Weights of a small GPT-style language model, trained from scratch on English Wikipedia: no biases in attention or MLP.
MLP neurons of a small language model. Each row is named by its layer, matrix (down: output weights) and neuron, and shows model dimensions 0-127. Each number is 128 + 32 x the weight over its row's rms, rounded and kept within 0 to 255. Numbers have three digits each. A neuron's up and down rows have the sign that makes its largest values positive.
A block is one neuron, or neurons of one layer that tend to fire together. After each block is what it responds to, as a language model described it from the Wikipedia text at the highest values.

L7.down19:150175092183051097136125123133084090167143181079069145073122078094164065088111155148142085136122125144165073100140133154158152109112105096137128123125133144118167141162135100096104187139053102110094078095107115107153145127113150128125110128106159124097177104140126101073118134074104077134163157078145136142153100098080111089093194105149094115072193114117154090202176135174194116109115
L7.down107:157168100166130166092124152111097063125078139127121044108149115122102144126125143116071146207087122129138136133082139116152139123128079160153054122134113137115149177109192084082082156153141206128142105175156109119123122139164173163125131095140094186147131124172170096158138122130142056096146064141110156106159169114100075084109137096125154106127118103101056195138114092078151145152168
L7.down151:091097090085098150148165111176109113086064102190140140145083074142134135111096128153115118124174130112068102105140162139092142115132123161149126096103141092138119133148132095104177139122122160107132078165167188143112111049111166127173139042169146123171076125151109131154065092135169136131081113141111117154101149089133147101138137121196076141129067163126146166119123145129090155134156
L7.down208:121118229157120129099146112111093134110093098133084104148178134162106136057095111154063104190171160098171158219217141133142160135112155154135135097145105160108108133132099096141128093062156128165067134065150166143085158141079148119128129084129108143136125175125143094161109089139172103114163082123085067172126144178101119122046146083122071105100116129119113112184150140169123124124129
L7.down273:094168092120093145151068086092142108126101161117134097068108093121080111130087185110061179145138169117099112104106104138103166121059151128103131062132159116150121091084108119112130136124105123180094123123118164164096180066107147142080154156127074136183127094132242098093110163097133107158095137158114179182106100123139103123151150111098140142158135175108114107056129098101149092108137
L7.down344:089142111114142143083115157138137113139066099126098163149119153090137125169206166149176137131159065155110102169181160116176137062148118146147055153114069173147139110114083148070127170184202151112158135152137145107126129137152147157161131132126130173166114119109136161051115135166131113097122107183116103084061159109121148097115085096126150172127116143053150131132102146180131118073175
L7.down378:088170127115151137073121098123160130136095109154137208150140072123101187156148144132114136103158108131156103139141046127102154089152106117074104188119133117089117109154161178102150071079132199109165097141142092164106129142148133158126143111136139080131182184094179127092098144139135136134067174053108123099150144108126166175119141136138120092102094166125188142142099101139154125101177
L7.down511:173143080184163099130113081138158123113047125082118130127119166140169182099070108121127109165162126170169126130119100142124145119127119093163130162115150117102082221095119143090191105119073141114141141181113146163116084127088089134124112147082081141171141160142179142126127112098121162169135156189154108153110101155090166073142161120150095151099068111144143164109104085098161132154112
Commas (sometimes and/or) right after a noun or verb that ends a list item or clause, e.g. "image, sound," "coal," "Ryan,"; also colons and equals in field lists.

L7.down55:139112092121081088142140098127105075166107081107111117068152166166135163125184176071183137091125142128125126072086152170117107150089095137121122127082191084123158120101181174157183167176084163139136088143120136123104078068119167137135069166112112112142154114156161120121135130152154073066144102111111172134110205126169098085109103126133124130084178122155124181084150109137148163087127
L7.down156:160126167103151140086072135144096079108117120158094132124174168135069124135137103118130150157104134109120150126170137117093195156125132131111119085131062140084138174145043131104154115100098134128103122119153089135117137166124104149073121195095156094148189050133135110102105097133072124192143112082062097133137045084088157118081181132094105145156080138094101157151155134156111121106147
L7.down211:156121214130096189086096131165177158151062197113144169104115159094171101139113109178131173140195141099104159165108070106120136112141113113134123111092114145130161135075196049166096104115114155146129151079131111155120205151114116119143104146136083156082208091157161104175143117132156161118151112164113122149107131130130162172123118090112107114122149122121109160098152169166107145112134
L7.down337:135158140119164160109148108059140105129098116158147157152169110176192042122119056100112153140059066135107114133140126100153139137105105075114060147198166100139165145164090134127137176176123141113117125102112132092094102097138130103134163156173141136197155132138179156173165119104156120162119158192123190134162156138130147130165143172090182127075103101188125130077111140148149148196179
L7.down405:092172155193152117135117083073179124115175105137145121176075181152142222164143146165129140082155152142145181150062095142131117108081130136095162106122123125085115129162132124201169161162109148091137168103048143133099134105093129182144107144105132166139125127174105201154136130129196194111106075079145092127133145131082161058147149137094092162072136135152180144097134097177146128083140
L7.down496:085128175175164106148086113150165088138095150099147145195095133105103147184143079198075122147154134118097085154175122094133120134107166112120157124152180138104089137120134152061154154171109139156128135133134180133127113138136180155088204139146123120180072124107155106204078143085143174092126082121104129166105156170110170058083141127195065066187166109098180126156135145161127124112171
L7.down615:159151098150114127157116066123159114164047142111076121169158124155161188154075110140117079115156120215187161168038096100105116165173123068117156148155095072146151106115109166128110167119115120138174191155119201095189110115178124119115105150136150145159152145162169139098134129181123101158128088123103176123123129160109156107149104115035140174123116066129144095128147130101142111131172
L7.down629:113184140143118112141156123105083141127120154129141087074091146147131128156168104149119193121141109090076105130090108199193140063155128159101102146128158147086134149135151139150144094056145118118145172089124108170127131156120157150122127134128124132053101123055140146161133132171095094151128152143114132136174102163124101151147065144095119136153098110195115155129184092111195105134175
Fires most on the first |---| divider under a Markdown table header row (sports stats, results), and on prose commas ending clauses or intro phrases (In 1996, / Presently,).

L7.down35:192176127137106113107120094128099115145149195114135144094130173113056073178157107106135115136144135120110150166150110187148168100135140130138172141095140113081102100110131136093096042117164154114124068125138100137106118146130108129153136146067130136119162088004157121131079156107132030131170093108117086121116134137112149176165034139127104103132115132107138201137134131118168118116139
L7.down203:083103114156070126085147123143068075120136119117194159106144129083053232112131047072096121142079120143156116143209101113095150119160076142115125107122152162125152146141113128127119144144158138141170141093114162166173144168096118133179151156108191143153149142158116140113191118072128113115136150127136132166114138186172161173151111139062148146124110130110174105109139128168117090108171
L7.down335:221202119108158156107173161121145162126109106102141092134139129113073121176135131155108163116156115109083126167101160178139101156164123071129103157122121138134160148097142092217172120173103085088081124061139168147121137143108137115098070101144136159132126097172101114108092094115083089097144084126161096194153155083204110110138148138110121124138134192145089125153133050132140135120100
L7.down422:116182142110138165089051096173136189139082153090167097117177105089031171116152141128217129182118126105083137161120120136096114140128095175111129089047107130066131098149116131158111129128056122111144144102100112122079094178086152176061117163109126144078182158106125100099105123173103113121102143070123120158076109119107127107115124132059172142167132148110064119168128122126166115133131
L7.down443:182121120134099159104118149171127117165123090164097136123096076100114129174088077114137127120167118106083085128153157128057214181148124133145088098177177137144159095081086071174150103062124130094116119115150091119176120071134117174102073105100129084148148166148144098149123144090116105119121097138098176157111127111107121113124065155134125135118158161123213129190148142070173087149126
L7.down492:149112152134160083143126123184126142120149154105140098133114166153135180095130165099113121057096190115102116136079103165128158115147151118152126153116130211073142063136079154105109140110120113111163112111126086116072132155146119129080169136113044127107096145114114072200095125120096068084183133074108117126169094126122125059146082154164110078106074097163171142080106062151125155101104
L7.down504:099162075161148147136153159147138196135155103082174023152163099167084127099175152139165140108168094181135155139129125154121134148162115149119146135226138163064102106127122136127146060096125182101159149091197129161097082144129117126119130132164126139137114128125130078096096115136110144104151146107136128146102112088160092148087169113081144071157098123103168100099159074151138110213132
L7.down572:199118102108061107100103112190127138068089172072138095118122094086116147138114104129079135118151105167178126133205113115113134081129136072121134168131136134158064156140191135104101172122080196151113152078146135114160131161109133129146152069129095127137057139141132093124100114117089159107162077139069132106191150127158128171181140116113159114121128181121118117084099048104133130165162
Tokens just before a date or number: the day digit after a month name, plus on, in, of, or a colon, as in "on November 2|4" or "Release date:".

L4.down148:134116080064148147085169086122139139113132138169171141145118161145060168118104118078155106187141100136153123104129109112149138192119130159108146155160149090107149153109119112150122153134099147174085156104101166086108134186129102144165172135153136092122136211205124111095132180100111156181112138084131149145145159093122109160121098135120183092120144130201074189149113050144180114122089
L4.down327:119113105159104120130167097111148105131131100117130162097090097124144224109176125088159132072102098178104153090055116060093086125086104093094115158146148059068174140103137122137128146083095124107116127117081156098163131101144108126151114133171144156150144156143184100072168101110179104121157141138061098122106129111142124122144088163051144075132113095161130182084144113165190091094176
L4.down426:121092054124118111095137072139192141123160044193152150068092132109098098160070131141135105108116127101176140134147122125129146135076174165164140136117234126128110119083084104097190133158074111135145151140100190138131135125146104201126142170136119139108111099121099107128205077142157117129164137137119108066195134124098168150160122147116115092142157118126143176163129110101108115140074
L4.down445:117144153086131075109104158076146159154163067169059115130179109077088213185144109202134201113090121144086128121096168129064128175090180119115175133138120151132127147093110102177132160130168130151145082120188159118101146128128080097148146158115168061101134198112166105129197108115136130119100126129034113148067162135167121158157136147063095108114114171115129121170095142153122136076140
Words opening a new subordinate clause, strongest on the last piece of although/though, also which, that, where, when, how, if.

L6.down127:140162130162114151110092076109115062169101150087093059117185154142102149121139154078111110161169182086112150148099138116125135119066133101113089096150159120101171131106182108117095092148078133067089121106120129065238148129100131165132113117098146138130137079181169176175142122072158168113121093149165113087144116156090109079131103140129125110144151084080071173151126184155122147109109
L6.down170:119187164110109158117174147189096111182147185119148174144172144155129121125092131158121156083139176083112142079094099130131109086114120064107063146108118099128097162160169173151107133135142094102100147181145166161182196163126096140120169138078089099177104108088161128118082153095129127171106142106119135144150135052123137170105112216118146101126154092107122159128109131133139138074180
The lone word-initial piece " e" that starts a split word such as each, every, episodes or equitable; more weakly, first digits of numbers, hyphens and commas.

L4.down149:155146090089154118127136106187137132088141144102098090117176184109035229110111134211153150150102114183156155173087139132089151136094130167128152159105134104105134106102117105140168147126064158135126117061140149140102114141154132126126094112101112140146154158131090067118104120158091113138178091081110111134072051139098109122147122169039212134099083156104081151153137156122121122153151
L4.down430:144158061097159116106129099120106086098132180084141103098074115122096134068124173099181149146174131130079136130160162159121158110114107102119126208135091114098118077112119168114122161128087170071165083156127137163144197151124107130118108110114172136112133160170109085159105125138181119156096074177120150163121116099122163112205103061133172119136136034099170140121113102121099136175095
L4.down498:118072099157103177109150139124086156121136201108131102151111097134081132062175181058096078088088085128203063135148118163106126078111132144143109140097146160146135100139191178133117114160054091055135120179099114089112135140095124177090098130167141126119119138162134132131192144135139127114145081130127152144138130131118157171164094133136090034103135069181158150086121124151092088092152
L4.down545:135112162148124149135122132114207152134108064081151091172156097155096154124101103150119132095105159127110136124039130135161134189119092163120139169182110140152105149104175138206136160112085133121100153074127093170155112078151173144116130168097114193098123195164168147097108087149092131124082090103067087133146124141112127113088132127106213161068170087165093119129069147125139184134144
The second piece of a word split after an apostrophe or short prefix: possessive 's, contractions like 'm/'re, and paragraph-initial H+er or Th+is.

L6.down278:126125122081093190143155052161131109153109124128131133114103097162127128047152144154121087076119157113152155094145084057142117101146109110134136127123129092106106225121134149085123150119165063188140123131107195137137135191130160142148135193153139156105147085181112125104192133079132196168130112087155147189116129081106136132105173115094109162086137141111173127116106092157152122188118
L6.down461:087094073051164172159101143094164114146103130127120100128141092126108155107157112198086108130104090139139144142149158133133148131148118117106130125164122108169154078163150128096120153179161162105158130124138132136130156059038123129151124117197090144175141175136047101116134115125086108083142132047087071142138074129170149101138098098121140106165104069091094180178085073098115152186154
Apostrophes in possessives and contractions right after a noun or name (Bachelor's, song's, don't), plus determiners like the, its, their before nouns.

L6.down0:145130140209116163067080141152076158109177135138179110112157166094145126072158143101095138202157125134179076152117182156110078111162187127158164142160147154131130127132132153196183096092078088136122152116138175146131116089100122182165139149139082102057179117109186106116142103139187231106146145096098154105157110112118097156137122154098109107159109092134127104127121142169159177118106
L6.down324:097137166222166130158095061137079126146126146120156203138139196147181162144071099126142109104108100130177141141125142131117101143101181104147197042139129086108124129154170090118173129103146106161105173141116213167121110139107170132152062090078167089137111175112104105148141158139140142129105098088131109189098134114108168091081101117081102132118087130136154187064124127189096109156127
Commas after a role or title noun that introduce its name (distributor, St. Louis; Governor, Jagdeep), and final digits of years (197-3, 201-7).

L4.down16:173134109136111132048174167140175075134136147097100122127070112047110126098147154121149180145120097138075113115102094161141092119131142054169118177178103142156120115165122069114152134088163097139048151123126130074142123142137111127101103118163178169136115154102125154067101145125123056130150147080179117106124160108140149136182124144165048156133092138115161112166171120107118088127106
L4.down18:176194157128089160138121162138188119121142151134109073132168164076046100144153158159121181124149165114133190156128118191147131122139177121152112135169154180137120111127160106125159111171118110170158136128158188097120156172187094151170072101110119119085109079118116122166080129187147171154133101147135148149143089149173180090155120150183164134144191112115121164165117095172146093161114
L4.down323:210140120094126105108110129165194119139098073113133112107190180137103104160168114229162126136174157084149122160100126122150182142170200172161118131108114158122204161090145110180119167141145122131091143124146133131126162176101103111128143115142140087089156112122082131092073148117154085124123046158128166113136143092187154098164089104067160114111138131160147105161122041189149127103140
L4.down365:126108052165191125119173148134085116111134153087072098093081091125111120110154150204146142137092100133130192152139083113118153122125159185163163107122137124150119123168143126164144101077129072116118121082157150105086117149118180075116051119114131096091076066144119131163132108149179152132190132121078141112140139145135109140117066104207177133137152074107122168071073087158119135127095
Prepositions opening a sentence or paragraph, mostly In, also By, During, on, that introduce a year or date, as in "In 1975," "By 1985," "in March 1920".

L7.down221:111103128121198097122141150077178084113176104071182086135170157044051215114167108110169113134118156132184125115127107114142109165109127166164156142112105191095118161129120099085187106186115189122139155131139149124173114098104126156144163116110090165152111156110140079129114137134132211137090088124108094108125050157093108135124155149060182169177090107122165142135095111138097137132114
L7.down235:125146099125119078133189148156188138184103126142165117139116149213127160087173110119189064122181090127065169173181124140074096146122094167092094088114117118174115140064146168098095155152113170079142138142082117121099126145121123089117188115128124102090133167202051087108106124119142182100167133119131135134164132169136099118130098151185159088153127115144137131125118119122154153128145
L7.down503:169100030172166178159107121145124130118131128060135125151135130135031211096086109188171120150141098106160108156102188140111114137138139101139128171084085165186147105170093120144134193139120159139124090111180114144135166123091193133128185186139159137139172108127122159138176112136106163117106097085136122139100122116101096114129085106101217122172104105161095117099159152118141127129072
L7.down506:112125122088152147095083044143180094121173123102128096122150199105065175128091086124130128106113193099163132147078132132123192185100108155078130126123175120172089083091162148110113130127107164096152131089121080143123152076111129106174181166149131117112152113199118149094110116190103167146148072113139125128093098094070103143118109141076139126133141071134017165159169103129099133176103
L7.down521:177116132146133127108124104171083124114095163058119142214126187088109163171116182176144193091162138083145136075135109119140162098158124143116141188110152167113112101050099122175123163133146182130116185096152114064173109126149123125117095123167114065163062153145102160135147145146176127124155111100095129105147081113088115171113118118133129145170122121121106121081176060112059091121111
L7.down524:160166124073112148181155120143169066094103142131134124156125150133042172106078131101141167105126085146150122130133088145152139136194103088108065094162060095143100148155147116119093113136124137188153130150142141059075165124148086107184135135135164115171161118134146105136085122102177111107153095099101135066111127112089132065120100117048112116090130095170116141095092163116130124115065
L7.down565:106101127137118112138120131073105098165122149071136165126202139155131114159151136152130148104052153098182106135083152120123147065140199151119161117088107160141190152167123134112095151135119095119125101130115135115175143082123134154086094177125125178120175142131152169109180097101102137153100122158143136138153037124099114133023108154060090165102159131105096116144056059117123140144173
L7.down589:158182109124055153098116158170128172102140132081169090142120109079036135120155140086145103119078141128088147091101078130132126137136110143138137180110134118116126123093118106156131132117155103113127156098073098112135136115136106110119166158078113106144136179059124161170126127111099130081127152073180179121155149102167101132157090160004195066150127123082073149121148148082149119102107
Determiners and possessives that open a noun phrase mid-sentence, e.g. the after of/in, its, possessive 's, as in "one of the", "Romania's".

L6.down237:141149110141102157137186133154093148140123127117088142146108161038122169164110129114145159158126144148175165180105118117143157116134181171147191121114128083125159193091065083162148104171126085135138171119130122135174084191115095143144124115122103123086084105166076085113137146089136158159137127112118097166075073125105162108109110141066149150138165180117153169125125171143063139120168
L6.down343:121183091122091106090103115141132147117178172089141082136124169141067132154144198156159177122083130101121129118143144184123101144185083172182134091104111189135159190195126191100096134160150152107175147089131174121171163141119129128173093136133140161070105163136103132119128092108110160066115062137154107143157113064139113136167106165108115163112131159148132135162115052091148131134170
Month names in dates after in/on or a day number, before the year or day (In August 1927, on 8 August); also N in coordinates and mid-word pieces.

L4.down291:148139201098155160138115071101176160137094056168063049182110097117113147135114125098124091100069183165129124108166152134105120119154160090065153105169104108147163082151154120115154187140158085147108114157130128121161168197120124112121137127116074119139142143120165059150117113148147152109113071091123173111150112140080118119118161193126166104031124174117125108137140170130109164120115
L4.down472:130106094161166100159081074108136137114124144050057180177076124136085125102094135123158194120090088114203118098118043134162141168097072106103143125132130188121169154103133155162107158151119133060099211154128115127113123185131103129128123086124161176161227131126140126167122111147092153144077117161145099126143144152089164147171159151148154094099152136135149143165111170138126121069147
L4.down485:066164081177154188159087185137097106114150098101086164162118179142163158156129101151140110122084089122159073071113141128118133114117125108104156128137110159112144127172145121137152176177128092083122118099092121140118170195093080106135103158096077074112173064090116170160102144163129163144121117153072086113131060130100088131174142094121150130131149087113131197173136168117134088080097
L4.down531:141131131149130106176095102107125161213094210124124128122149110113151149172111131117085146109135095097150160107103202152134111064125117133194185192129107184092086098154117179135133115104111084123143107139111086136138145141150125129090111155195072117073120101157127178152095117152100113111121160148125128105174056157173120056103132118152121123169143165082169091142126099143156160117134
Fires on "and"/"or" (occasionally a comma or "&") joining two paired adjectives or nouns, e.g. "political and religious", "biological or chemical", "author and psychoanalyst".